Weights of a small GPT-style language model, trained from scratch on English Wikipedia.
Architecture: RMSNorm before each block, learned and rotary positions, no biases in attention or MLP, untied embeddings.
Training: a variant of Adam for these matrices, 774M tokens, 11817 steps.
MLP neurons of a small language model. Each row is named by its layer, matrix (gate and up: input weights; down: output weights) and neuron, and shows model dimensions 144-271. Each number is 50 + 15 x the weight over its row's rms, rounded and kept within 0 to 99. A neuron's up and down rows have the sign that makes its largest values positive.
After each neuron's rows, "fires in" lists the words (lower case) most often at its 100 highest values on Wikipedia text that the model never trained on.

L8.gate644:17 72 62 59 78 35 65 64 24 48 49 30 62 50 39 34 53 69 63 61 28 58 45 50 32 55 44 38 22 62 70 44 44 53 32 66 44 47 46 54 33 47 35 71 61 68 44 38 66 46 51 46 29 42 39 40 63 34 66 53 45 49 57 45 52 44 50 48 40 45 39 69 54 25 53 57 48 27 50 32 60 39 12 49 50 62 60 69 43 22 31 48 44 53 60 36 63 16 48 75 70 47 58 15 34 35 38 36 54 39 19 47 53 72 27 53 49 44 37 56 47 49 55 54 47 55 52 55
L8.up644:57 56 55 09 58 40 59 71 09 54 62 52 38 69 28 49 62 49 66 45 39 99 49 60 63 77 75 50 37 69 88 52 56 33 55 56 50 40 48 23 37 68 59 62 41 55 17 20 59 58 45 35 38 45 69 29 72 55 74 58 50 66 50 63 71 58 48 59 35 46 74 26 35 67 23 28 50 45 57 57 37 86 53 38 60 57 50 57 49 53 32 41 78 41 74 59 65 34 35 55 68 27 53 46 58 32 38 52 61 21 33 61 31 60 56 55 46 36 39 48 38 53 40 57 63 61 49 50
L8.down644:57 51 68 30 99 46 36 70 03 64 70 63 42 79 46 44 37 41 54 53 47 82 54 79 83 79 51 56 35 99 61 43 45 27 70 46 44 60 51 30 51 64 44 43 29 52 23 36 70 45 52 20 58 47 52 31 66 60 44 64 48 79 59 60 38 79 56 58 82 39 63 34 38 64 60 31 57 54 59 38 46 61 81 44 57 57 31 47 67 40 23 47 64 29 58 37 52 62 33 14 49 79 34 55 83 41 35 65 59 61 60 33 37 48 60 70 36 42 48 68 40 60 45 42 61 57 39 55
fires in: "as", "since", "when", "instead", "during", "before"

L15.gate959:57 51 41 25 60 30 43 47 59 70 52 56 41 79 70 40 43 71 33 63 69 68 42 34 60 33 38 72 32 81 64 36 66 86 48 51 56 81 41 73 61 27 48 49 20 45 46 64 59 54 76 53 64 44 53 53 71 60 50 72 47 76 59 18 41 41 43 61 42 32 29 55 66 48 40 88 52 41 42 55 51 53 32 76 39 61 58 46 18 51 36 54 40 72 14 48 55 18 28 67 49 22 49 33 53 36 44 39 44 62 60 33 80 58 46 47 44 53 34 43 68 47 69 46 49 51 60 35
L15.up959:45 21 47 37 69 43 57 54 63 64 85 59 43 63 52 28 48 68 25 54 66 83 19 57 56 45 55 78 54 49 70 65 70 58 71 58 61 52 14 58 72 21 52 51 23 44 86 44 28 54 41 43 76 53 67 27 60 33 65 42 44 42 64 31 60 71 39 43 57 40 46 58 51 47 50 70 56 52 66 62 28 32 30 81 41 79 58 39 21 31 34 57 47 65 51 59 37 61 36 40 67 39 66 62 53 61 63 26 42 50 38 68 38 41 49 31 36 23 41 27 71 57 50 51 55 54 64 47
L15.down959:44 34 62 53 35 76 37 63 75 56 71 73 62 48 35 67 99 39 49 60 44 78 51 49 41 35 40 51 40 71 51 55 47 64 70 62 78 52 54 60 58 62 39 76 50 57 77 48 49 73 45 62 69 34 51 25 32 63 60 27 24 63 07 30 66 51 68 50 57 53 46 52 76 52 50 69 71 59 57 35 70 29 28 38 88 55 57 40 50 56 38 46 37 51 32 75 45 57 66 15 70 26 42 29 43 79 48 61 44 47 45 84 44 36 52 38 18 38 52 69 73 44 47 60 42 32 49 59
fires in: "three", "two", "four", "five", "nine", "several"

L7.gate476:32 21 54 52 35 28 55 40 21 42 47 29 68 44 30 34 35 30 47 54 24 29 36 52 27 48 52 75 27 37 38 60 65 50 60 36 51 57 36 60 69 84 60 64 67 05 52 30 71 68 44 66 48 56 77 46 41 49 40 62 15 46 64 30 52 50 28 49 53 39 55 71 56 42 40 39 45 55 37 35 68 30 48 76 60 68 28 37 72 39 49 52 51 57 47 41 36 40 50 56 65 55 23 66 31 68 65 48 50 51 37 46 83 45 61 59 30 91 63 81 22 40 62 56 63 67 49 65
L7.up476:64 62 47 52 34 56 55 42 28 51 53 53 40 61 34 89 65 64 63 42 70 36 52 43 56 70 41 45 52 60 50 11 59 47 41 64 51 40 39 43 29 68 40 36 42 55 48 41 26 72 52 23 49 38 48 45 44 34 58 45 61 50 61 60 19 58 39 48 42 57 30 44 70 29 51 60 34 31 51 56 48 71 51 19 40 67 74 50 03 57 28 42 48 22 54 29 65 51 39 56 61 46 45 53 18 63 49 55 36 18 72 52 24 43 58 70 56 30 67 38 65 35 62 64 81 57 30 57
L7.down476:57 33 65 71 45 41 61 43 00 39 54 20 66 59 21 72 57 32 28 52 30 28 46 62 29 58 69 50 22 50 32 60 40 39 73 55 62 60 41 68 89 85 62 56 57 36 58 20 73 85 41 27 43 42 77 42 36 50 79 72 56 46 55 33 55 40 35 32 64 45 78 71 52 33 46 53 69 43 34 46 66 33 64 50 45 60 30 32 58 36 50 44 44 54 47 36 40 52 57 69 43 71 27 50 55 51 66 37 62 67 51 44 69 36 41 51 38 73 49 58 31 52 37 56 76 48 47 65
fires in: "early", "well", "april", "late", "october", "how"

L6.gate147:27 51 35 52 70 66 54 56 66 26 41 52 40 60 42 28 49 62 70 59 15 58 54 68 56 49 83 66 48 51 51 73 16 89 51 44 48 67 12 47 34 54 33 47 64 81 53 79 48 53 51 59 22 33 21 46 49 44 42 51 26 42 58 20 51 33 41 68 47 67 38 68 56 33 35 40 47 67 54 31 53 26 45 34 68 47 48 29 04 34 15 44 62 41 73 42 35 52 59 90 68 74 64 30 35 40 45 37 57 36 54 19 38 48 58 55 60 64 68 71 66 50 63 49 48 52 56 45
L6.up147:59 33 68 50 51 43 33 41 28 32 28 64 21 66 56 55 52 52 79 55 61 44 59 50 51 47 94 49 37 50 51 73 40 45 45 44 74 60 64 47 56 63 57 59 73 44 57 42 52 56 37 58 52 76 70 30 79 62 46 86 31 43 22 67 53 47 40 47 68 66 43 42 48 36 29 19 46 36 43 57 53 45 02 35 42 37 39 29 44 34 61 50 54 54 44 37 60 47 42 54 49 52 78 48 42 32 20 69 51 51 44 35 51 51 61 44 44 58 56 53 36 38 82 65 39 43 20 25
L6.down147:68 53 66 57 99 38 62 34 21 38 31 56 23 61 42 50 16 42 54 47 61 53 35 56 52 27 93 50 49 22 51 44 67 21 37 65 69 71 66 24 66 48 50 50 63 57 75 52 32 82 39 71 49 64 55 39 64 51 58 56 27 43 42 55 49 58 38 64 58 53 46 34 45 46 24 41 56 34 35 64 54 60 07 40 53 37 40 67 69 40 72 56 65 50 54 43 48 42 44 99 56 57 61 63 60 22 35 61 51 42 39 46 58 56 55 53 46 76 53 67 22 40 67 57 32 47 28 38
fires in: "made", "make", "won", "took", "making", "help"

L6.gate485:35 39 47 45 49 18 46 72 50 54 79 60 49 47 49 40 54 75 46 48 26 42 32 66 24 71 20 56 38 47 42 23 87 49 40 50 62 60 31 50 63 38 45 62 51 40 27 52 48 74 44 42 47 68 55 32 56 59 48 50 56 21 35 73 28 39 24 26 55 44 73 59 62 56 57 46 45 51 50 39 48 16 62 70 53 77 63 48 45 86 64 60 24 54 51 51 63 38 27 59 41 66 59 42 35 50 46 62 37 61 70 29 49 43 57 55 68 33 46 63 60 55 40 74 41 49 47 64
L6.up485:17 71 62 46 49 63 37 43 66 63 63 75 45 46 65 61 54 09 67 42 60 45 66 58 44 55 45 19 52 64 27 34 61 44 23 50 49 53 53 45 80 23 75 92 53 53 22 51 74 22 35 54 55 40 61 41 58 51 40 62 68 44 60 43 39 36 64 45 55 53 58 67 49 42 61 42 36 80 31 37 36 51 61 64 61 23 40 62 43 32 49 42 23 75 38 48 59 48 26 29 47 47 55 59 51 57 52 40 72 68 56 56 39 63 49 23 55 65 61 27 58 70 24 97 47 49 56 48
L6.down485:38 63 71 60 15 39 47 53 68 65 63 66 58 64 62 36 63 31 51 61 56 66 39 81 24 44 72 79 60 18 43 52 56 63 57 68 46 59 11 60 32 30 49 33 54 52 46 22 36 59 50 62 46 46 58 69 51 26 11 31 33 46 49 87 47 50 67 46 84 49 35 24 38 34 44 48 55 73 70 18 35 58 39 61 25 26 45 49 26 36 38 22 50 64 77 39 45 34 41 16 56 45 38 41 46 58 27 22 54 61 54 45 60 63 52 45 36 85 50 74 38 58 49 67 40 55 39 17
fires in: "13", "11"

L2.gate568:45 34 76 30 62 65 34 45 40 40 19 76 47 56 26 46 49 39 51 30 41 36 85 30 64 68 47 36 67 49 94 20 76 59 67 54 37 46 67 48 44 58 15 70 52 60 32 47 68 50 63 32 32 61 42 42 55 39 69 60 43 32 48 58 48 38 43 71 48 69 53 60 44 35 52 69 50 59 54 46 36 40 54 38 81 59 73 59 63 34 40 18 55 66 77 53 63 46 42 90 40 59 58 29 39 40 40 50 61 39 38 63 35 51 57 70 77 40 19 71 11 51 49 61 69 48 59 58
L2.up568:52 53 33 66 48 49 68 66 51 51 48 22 73 23 11 22 68 54 42 56 14 49 54 64 32 73 58 61 43 62 36 29 72 44 36 67 38 39 58 61 49 54 48 47 69 46 26 14 43 77 36 40 59 56 35 46 61 47 35 34 67 49 41 52 53 46 63 55 49 70 25 46 46 48 31 36 64 66 65 47 54 35 84 77 48 60 41 58 67 41 58 59 29 31 46 51 46 29 35 54 49 62 37 79 41 58 37 63 39 68 36 48 59 50 76 39 53 69 59 38 39 32 43 43 54 56 26 50
L2.down568:46 52 44 84 45 38 75 54 51 39 38 20 64 37 21 23 90 46 39 40 23 60 60 57 55 73 46 69 49 43 39 36 61 56 54 73 43 29 55 60 40 68 46 52 60 47 28 18 77 57 54 32 51 64 39 51 51 37 49 19 72 47 46 53 50 79 61 55 13 60 35 47 55 42 45 34 55 54 61 36 48 32 64 77 57 59 45 51 72 58 67 57 18 42 46 42 54 31 44 56 50 58 41 64 49 55 41 64 50 75 27 54 76 58 76 54 53 47 58 66 21 30 37 34 48 53 26 58
fires in: "0", "2", "3", "02", "25"

L7.gate762:55 44 50 61 62 51 50 42 80 16 49 55 44 60 18 43 65 65 25 58 33 41 43 56 53 55 62 39 51 37 52 59 56 74 34 70 45 61 42 67 46 76 56 20 54 50 62 55 52 51 14 51 70 50 35 54 48 52 53 32 61 40 73 31 43 58 48 46 53 26 45 46 64 41 49 52 73 43 27 53 27 44 54 55 45 36 51 49 67 38 27 17 42 73 37 50 62 51 40 47 37 71 39 29 62 63 63 42 22 36 51 57 78 39 07 72 41 73 49 70 31 55 69 67 54 54 64 54
L7.up762:45 52 81 32 43 28 61 42 35 62 54 61 60 66 51 67 49 37 55 71 42 51 73 35 46 47 63 45 78 48 46 78 60 21 57 54 81 86 43 26 57 62 39 59 30 39 45 47 42 67 33 50 62 41 52 50 82 40 79 20 38 38 72 61 30 63 74 54 49 54 31 49 46 40 26 43 41 39 46 51 61 36 32 46 36 30 56 56 36 65 34 49 44 54 38 33 50 21 43 72 48 37 54 23 21 74 45 81 18 37 18 53 50 59 25 32 36 65 24 51 28 22 72 74 35 55 62 38
L7.down762:65 47 41 54 99 53 52 45 52 42 53 83 62 38 45 65 39 38 26 48 29 49 39 68 77 59 63 53 35 39 39 54 47 48 47 67 64 63 46 38 67 63 27 40 27 70 53 52 65 59 26 43 76 68 31 40 59 63 65 39 44 63 45 51 31 62 74 51 75 24 50 43 64 45 57 27 61 63 32 38 43 48 50 48 48 51 34 34 53 54 19 29 50 71 43 40 39 61 63 00 32 71 45 25 67 68 60 56 27 42 40 40 46 53 04 55 32 66 58 56 51 44 49 70 66 31 36 63
fires in: "after", "following", "since", "from", "before"

L6.gate564:43 64 48 59 44 53 38 60 70 54 55 39 07 49 61 56 56 71 57 58 38 60 54 20 62 59 14 38 68 43 69 35 61 57 48 75 48 46 66 37 44 39 31 55 51 73 51 58 55 50 73 61 16 64 59 40 52 38 46 37 48 62 57 55 45 73 50 47 46 48 33 82 55 47 42 36 29 42 69 35 51 15 47 65 54 64 55 63 43 38 59 31 52 43 48 80 77 40 24 65 71 36 36 51 67 33 60 49 55 89 64 61 46 60 60 32 69 56 65 36 48 49 44 60 58 42 46 58
L6.up564:41 36 52 61 62 52 45 57 53 86 29 33 78 62 58 56 43 64 60 36 69 24 54 50 33 46 65 33 52 68 75 46 61 53 45 70 38 51 33 32 51 96 60 76 55 51 44 37 58 57 49 33 60 55 44 50 43 70 63 74 58 39 28 20 58 58 45 41 46 50 28 60 25 45 58 43 27 60 52 47 67 60 63 58 58 59 41 62 44 16 67 45 20 26 73 51 26 53 59 48 55 22 70 53 49 59 33 93 53 52 75 51 41 35 36 00 41 22 52 43 33 50 36 47 55 51 51 76
L6.down564:49 33 38 57 19 43 62 58 62 81 41 34 83 68 72 50 25 58 29 31 58 40 38 42 12 51 82 37 41 31 55 52 50 50 45 45 45 41 45 15 62 81 45 87 56 63 46 36 47 51 66 51 53 56 53 47 48 74 50 65 58 33 34 43 51 39 53 27 71 55 06 48 42 55 63 50 30 56 56 37 60 71 77 50 78 61 39 67 55 29 42 39 21 34 74 61 35 51 64 88 57 51 80 53 40 61 34 99 46 56 52 40 48 40 45 26 50 33 68 27 33 47 48 46 41 52 52 58
fires in: "0", "02", "11", "10", "1"

L2.gate91:41 07 53 69 41 35 45 57 34 70 16 36 66 60 55 28 31 49 65 43 90 51 48 69 54 55 40 54 67 51 49 58 57 34 39 51 55 46 55 38 21 53 70 64 66 42 34 58 66 44 64 70 45 52 54 09 41 64 38 52 55 47 31 68 30 23 74 52 44 64 64 53 72 58 63 59 58 33 85 41 51 46 34 56 40 44 41 53 35 41 61 75 42 44 15 54 58 52 54 50 44 69 45 68 49 67 60 58 54 40 49 57 62 49 45 54 24 62 68 59 56 65 62 81 49 38 67 37
L2.up91:63 62 37 46 44 38 17 48 69 46 53 34 65 66 27 27 41 51 53 33 44 76 42 39 56 39 53 52 52 62 58 36 64 66 40 55 46 30 52 46 62 49 70 44 62 56 43 58 40 45 51 57 40 66 69 45 35 65 71 38 49 57 68 34 46 49 75 49 44 42 49 50 56 41 58 60 41 54 58 60 27 61 35 47 43 62 55 38 52 32 72 39 31 65 63 60 51 85 46 62 45 45 42 44 57 74 34 54 40 30 31 48 53 34 02 38 55 70 61 53 65 70 74 53 59 64 48 58
L2.down91:46 15 43 51 00 25 60 52 32 66 25 13 64 74 59 28 04 61 55 51 72 34 42 83 57 63 39 59 54 83 41 69 46 50 32 43 49 30 38 28 42 58 69 73 69 41 41 49 45 41 64 60 52 68 53 31 47 52 37 69 83 51 34 51 40 68 64 56 41 39 65 49 77 73 60 56 40 31 52 42 63 30 58 54 51 26 52 50 60 55 45 63 24 39 23 41 60 38 44 88 57 73 39 52 56 64 48 70 91 53 45 56 52 64 25 51 31 51 65 25 47 56 54 83 53 22 67 48
fires in: "12", "14", "10"

L15.gate620:37 45 71 45 65 30 66 30 49 28 35 33 73 51 77 64 42 86 46 16 59 83 47 34 29 68 45 58 34 50 50 59 42 42 62 49 46 56 57 49 76 35 71 61 85 62 74 44 52 59 44 37 67 72 62 60 69 37 61 46 29 40 62 50 55 62 49 48 35 49 29 54 60 51 60 60 36 58 42 50 53 35 62 56 63 74 45 66 73 45 47 48 75 60 52 60 27 54 67 67 49 47 52 56 43 38 41 66 40 62 53 40 42 33 41 22 47 36 39 25 48 72 64 23 53 28 28 38
L15.up620:38 38 54 47 33 45 45 15 58 57 30 42 34 45 51 76 54 60 35 53 36 73 46 23 62 52 68 31 62 42 60 42 38 42 92 48 67 79 21 40 64 34 54 50 47 99 51 37 46 36 78 27 70 74 18 36 43 42 47 56 49 62 71 50 53 33 42 40 48 59 44 65 54 62 54 60 42 53 39 59 63 22 66 61 46 60 43 33 62 32 66 44 35 50 49 66 53 52 59 64 48 43 60 73 55 18 52 52 38 60 44 66 60 23 12 36 63 33 50 43 42 85 53 47 48 39 58 58
L15.down620:50 72 36 52 66 52 63 38 58 57 45 41 55 50 59 63 51 77 42 54 57 44 62 00 52 41 74 33 39 67 49 45 58 43 52 49 95 36 60 47 26 30 55 57 46 53 51 24 47 50 50 38 48 62 36 38 46 29 65 49 53 32 44 23 46 49 64 49 58 50 56 61 60 65 46 44 46 76 54 50 23 83 53 49 76 74 51 51 55 22 67 50 12 45 37 37 51 49 45 51 53 40 65 60 80 34 41 63 53 36 56 57 57 52 38 66 60 24 69 61 52 59 32 46 56 44 75 64
fires in: "1", "10", "12", "1st", "11"

L6.gate488:34 60 89 45 56 65 60 39 37 30 42 52 28 79 58 44 45 72 36 40 41 25 71 24 24 41 51 49 49 50 59 66 55 55 35 78 46 33 46 43 59 23 55 37 51 44 26 73 70 60 50 52 36 45 44 40 34 46 47 27 49 37 76 34 56 51 40 43 48 56 42 47 54 34 71 49 53 48 36 42 71 44 52 37 21 45 45 68 47 20 27 29 82 50 54 68 77 62 18 58 72 70 49 26 52 43 54 50 41 52 25 45 38 50 34 55 31 67 51 60 58 31 61 74 81 24 60 37
L6.up488:68 62 47 71 47 65 77 24 52 71 59 54 16 52 55 47 51 40 42 23 79 54 41 39 51 51 59 38 38 47 38 74 50 48 31 39 75 41 24 27 37 32 61 32 36 48 19 66 27 37 59 32 35 78 24 38 32 46 42 67 63 43 60 36 52 38 39 46 51 62 51 65 43 52 45 25 29 43 48 40 70 48 57 43 46 54 52 58 53 67 68 61 57 30 48 70 39 64 40 42 48 47 85 44 66 55 10 51 52 47 47 63 37 32 46 28 27 48 59 43 53 67 50 65 47 37 46 45
L6.down488:95 52 40 60 15 63 63 27 82 99 77 45 59 38 51 47 55 38 53 58 71 62 46 30 46 64 61 30 33 70 42 67 53 51 57 29 72 45 37 35 38 63 39 26 31 54 47 47 00 30 61 33 59 82 36 48 55 45 22 70 77 64 32 50 41 38 43 40 99 45 36 73 29 73 33 33 36 25 53 62 79 50 46 44 43 68 62 51 48 87 81 66 47 30 36 59 27 47 54 39 41 36 81 52 35 47 15 52 44 48 67 57 40 44 55 45 51 32 53 48 62 62 53 40 21 71 40 54
fires in: "1", "11", "13", "12", "10"

L18.gate714:31 36 51 80 57 32 49 27 67 71 57 35 43 55 66 63 62 63 47 48 46 56 69 56 41 47 33 58 52 48 74 45 52 32 42 61 50 74 58 62 83 69 46 47 70 72 46 35 30 69 28 58 33 55 52 54 32 42 60 50 50 30 48 48 55 88 70 46 35 28 44 42 40 56 42 66 61 57 45 41 33 54 18 26 61 70 25 46 34 49 34 54 51 60 46 24 52 30 39 62 60 47 20 40 33 73 83 41 45 53 47 63 61 55 41 72 68 58 28 55 61 81 61 40 60 55 25 50
L18.up714:54 73 36 54 73 57 60 31 36 94 53 39 78 40 34 61 39 52 43 60 60 41 59 49 51 43 41 72 20 47 39 45 61 65 74 63 57 73 64 61 53 30 58 45 80 62 76 66 26 38 62 60 53 57 61 56 37 49 55 37 58 50 57 61 45 36 55 60 51 22 46 30 78 23 22 38 32 34 77 59 72 66 55 46 66 43 60 59 39 61 39 52 48 26 39 55 48 37 35 51 53 74 65 51 41 17 69 21 42 57 70 64 24 50 66 42 34 69 44 10 48 36 45 57 34 41 41 59
L18.down714:61 30 68 62 29 34 26 27 33 44 59 34 47 53 48 36 66 60 40 55 59 43 55 63 63 56 64 81 42 57 39 41 40 68 50 51 71 76 51 59 32 80 71 63 62 37 31 01 50 57 54 67 41 58 39 26 32 62 57 22 46 20 52 47 09 68 54 52 62 46 47 41 72 52 36 68 35 37 45 29 33 72 76 50 51 56 70 35 49 60 65 19 46 47 65 60 36 51 40 93 47 39 43 41 45 56 59 53 59 40 37 62 56 34 35 53 45 68 61 50 46 35 49 37 46 46 57 38
fires in: "of", "and", "to", "early", "late", "or"

L2.gate315:47 57 60 46 52 28 35 15 53 70 71 57 49 63 55 55 39 46 63 32 72 81 45 65 33 52 22 59 61 51 49 57 62 59 49 49 19 40 48 38 33 54 42 67 36 53 50 42 67 49 21 65 59 49 66 53 46 08 39 21 47 28 27 49 31 55 68 31 45 65 78 46 78 42 44 44 54 65 41 27 33 52 47 53 47 57 40 56 50 59 50 34 06 56 42 41 40 38 61 47 17 70 54 46 56 72 37 40 33 79 65 57 54 51 41 56 38 38 71 65 43 44 47 79 50 53 45 58
L2.up315:49 64 61 64 53 34 16 41 53 43 44 51 42 44 36 57 40 40 57 17 54 63 35 51 46 60 38 57 62 47 55 33 50 61 54 51 51 57 31 34 43 47 44 84 55 51 53 57 68 31 44 49 51 50 60 37 57 34 59 42 45 39 26 25 25 47 34 38 50 54 80 63 61 52 56 65 54 58 42 40 40 54 61 49 40 46 43 09 66 72 39 49 31 52 71 36 83 32 62 60 31 82 53 40 61 59 33 44 48 67 38 17 55 11 47 59 44 41 60 59 60 64 49 69 60 37 32 49
L2.down315:33 78 57 62 01 46 49 49 43 67 61 54 61 68 60 45 38 81 40 61 68 85 53 66 43 77 32 46 37 46 42 67 70 50 63 44 48 49 41 70 41 50 64 53 21 51 60 52 54 73 36 45 59 63 24 41 59 39 42 48 69 50 40 78 31 21 75 51 55 37 69 53 31 61 41 33 40 57 35 41 59 36 74 47 51 25 56 72 25 47 49 33 48 29 39 58 39 36 28 24 74 54 72 49 53 62 48 63 60 63 60 36 42 68 46 73 25 66 70 52 36 37 43 59 68 65 50 64
fires in: "10", "100"

L12.gate681:47 40 44 46 25 73 61 52 72 39 52 34 23 48 56 44 33 47 47 32 49 73 61 48 42 45 43 32 22 67 65 27 45 77 45 62 58 64 32 52 54 64 47 42 65 18 31 68 41 60 49 55 55 41 36 79 59 54 46 36 50 39 75 43 37 50 20 70 55 57 42 54 26 53 61 52 34 59 49 51 59 36 56 49 45 48 51 36 25 04 51 34 43 51 44 52 46 28 39 61 46 35 75 57 64 44 72 47 47 40 40 18 41 32 39 32 55 42 50 41 41 52 53 49 45 22 52 52
L12.up681:50 36 38 38 32 89 60 54 66 41 67 41 46 58 37 03 60 51 32 55 47 62 54 57 63 42 41 56 32 42 72 36 62 87 65 46 70 51 24 46 53 71 57 59 52 34 49 54 47 62 31 51 37 53 42 31 34 62 63 33 62 49 56 34 83 38 09 49 64 49 48 15 52 40 62 50 39 46 48 57 46 50 51 57 64 60 64 73 10 32 23 59 26 73 49 56 41 28 40 55 64 41 52 67 48 39 44 61 07 49 45 38 53 52 42 29 78 64 79 48 38 57 43 35 36 45 60 50
L12.down681:35 35 76 62 12 37 20 40 85 39 49 42 75 43 44 43 51 59 31 49 36 47 31 85 57 68 36 32 43 61 48 56 60 59 72 17 51 48 54 61 60 62 45 45 10 40 33 47 48 37 28 34 92 54 53 55 52 66 22 37 56 56 49 41 62 10 65 57 78 47 52 44 45 59 38 76 71 50 43 65 59 41 70 65 63 48 55 43 57 57 58 37 54 72 41 53 28 53 71 00 30 37 64 30 60 53 21 42 65 57 63 47 46 54 40 67 50 42 32 33 80 60 43 57 35 60 45 55
fires in: "three", "five", "four", "one", "two", "many"

L6.gate239:53 47 62 28 55 33 43 38 81 45 62 36 32 54 50 28 39 43 58 62 70 62 58 66 63 37 32 44 51 43 54 31 52 47 53 21 58 47 43 49 53 48 64 52 32 48 36 39 34 58 52 52 62 43 59 58 51 81 60 56 44 00 34 51 35 57 08 21 52 52 55 73 60 48 51 35 29 59 67 32 51 02 44 76 41 27 65 52 53 64 52 62 32 43 43 60 44 35 68 38 39 42 77 52 57 23 37 55 49 66 75 38 37 84 71 30 35 62 43 68 74 59 61 58 60 32 45 50
L6.up239:56 51 39 35 48 24 68 57 54 56 61 54 50 27 27 66 47 37 65 45 51 40 50 52 27 47 29 37 49 55 49 49 39 40 43 40 39 46 52 46 65 46 45 61 49 60 26 66 58 59 42 49 25 75 43 56 69 57 47 30 46 45 65 52 59 55 52 49 27 51 50 31 41 36 64 48 38 40 21 39 26 44 29 61 61 53 56 42 59 50 46 54 38 68 46 22 53 49 51 34 36 66 65 51 63 47 67 54 58 79 60 29 65 46 73 64 20 34 29 41 47 53 50 69 63 57 72 55
L6.down239:48 56 71 54 42 77 37 46 55 55 62 57 39 91 62 43 57 58 57 77 74 49 52 63 56 82 63 36 35 19 50 41 75 52 76 53 38 52 47 74 40 43 54 52 31 40 35 15 25 68 41 39 47 16 51 62 32 62 52 54 66 24 24 65 53 45 65 50 59 56 53 67 41 66 73 44 20 83 75 76 46 56 57 67 43 39 61 50 26 57 60 59 57 57 66 67 35 48 35 35 56 38 52 78 32 53 54 54 43 46 64 57 36 78 62 47 47 66 54 72 64 47 21 52 36 39 39 59
fires in: "11", "10", "1", "100"

L2.gate887:33 42 53 37 43 36 35 24 61 49 65 56 40 56 44 68 36 42 61 49 63 62 62 57 54 48 28 42 94 52 41 33 68 53 46 54 30 57 33 39 37 48 47 69 37 37 26 58 42 43 17 64 75 52 65 50 54 22 34 49 60 02 16 61 45 50 56 45 40 64 59 74 95 30 65 49 46 54 37 39 53 57 44 51 56 53 63 56 27 66 57 65 12 54 41 29 45 38 51 53 20 60 53 44 52 52 42 41 49 63 64 50 44 40 54 55 65 40 47 78 47 37 52 73 64 69 35 39
L2.up887:40 56 48 61 55 34 35 63 43 36 59 68 53 44 48 52 53 53 55 14 49 59 42 48 32 58 35 36 53 48 57 32 40 66 43 45 46 43 59 25 66 51 58 87 51 31 51 49 66 37 38 74 21 62 58 37 51 88 64 28 45 47 44 25 14 50 42 53 49 43 75 49 45 43 69 63 34 57 34 44 31 58 49 45 49 57 38 40 64 64 31 50 38 58 63 23 76 31 55 56 52 61 52 43 68 67 38 44 55 75 60 21 68 16 49 40 40 32 64 29 42 72 50 69 58 47 55 49
L2.down887:40 85 66 60 26 52 32 44 60 71 58 65 73 82 54 34 41 74 48 58 70 74 58 74 53 59 30 37 42 51 48 69 73 54 65 54 57 50 36 81 38 43 63 59 26 44 63 56 46 73 36 50 44 57 31 64 59 49 31 38 70 48 34 83 08 35 72 59 50 42 68 57 34 56 37 48 43 57 50 46 44 42 71 48 39 25 67 71 00 39 58 22 51 37 43 52 30 33 41 37 81 52 78 60 43 61 58 57 57 43 63 40 46 70 51 80 38 73 66 52 33 36 40 67 78 63 50 41
fires in: "10", "100", "101"

L6.gate613:30 47 25 69 41 65 36 63 41 62 77 15 54 47 45 00 54 61 67 50 53 49 51 72 38 26 37 49 30 58 61 63 61 75 57 54 42 35 42 62 39 47 24 50 60 42 56 55 42 66 46 62 31 61 43 67 39 46 40 37 53 69 54 21 62 28 49 57 74 26 33 55 50 35 47 58 81 49 68 41 32 25 59 41 51 57 52 68 27 37 40 60 51 55 62 48 39 49 57 57 67 34 50 59 29 77 63 51 52 48 35 27 32 59 59 65 58 79 70 53 90 55 42 40 62 40 64 43
L6.up613:50 37 55 52 43 71 55 42 52 58 54 39 58 70 58 31 38 65 63 37 64 54 44 45 45 71 26 48 39 41 92 25 45 70 71 87 50 20 29 25 21 79 34 47 71 43 63 59 64 44 60 49 60 26 39 73 45 63 43 36 64 46 62 39 73 56 20 79 69 34 50 52 56 48 53 36 44 33 66 31 56 81 66 53 62 44 67 61 47 49 47 46 55 45 52 68 54 46 62 74 79 50 36 61 20 30 63 36 46 55 46 37 30 42 64 55 65 72 40 60 73 58 45 40 66 43 63 41
L6.down613:24 50 43 71 05 42 39 57 72 85 80 39 62 11 54 28 99 57 67 77 50 53 17 76 48 42 35 35 30 52 63 55 44 82 61 39 68 39 52 99 33 63 26 50 41 36 57 39 46 47 62 49 61 35 40 50 53 37 16 73 53 60 49 07 51 13 66 48 87 76 44 45 58 58 28 73 57 68 39 46 32 42 55 69 45 50 49 36 50 52 34 54 36 57 53 61 57 58 61 00 44 45 62 41 36 65 48 26 44 57 57 38 45 45 42 63 50 48 36 65 85 75 36 44 34 57 74 48
fires in: "four", "five", "three", "six", "nine", "eight"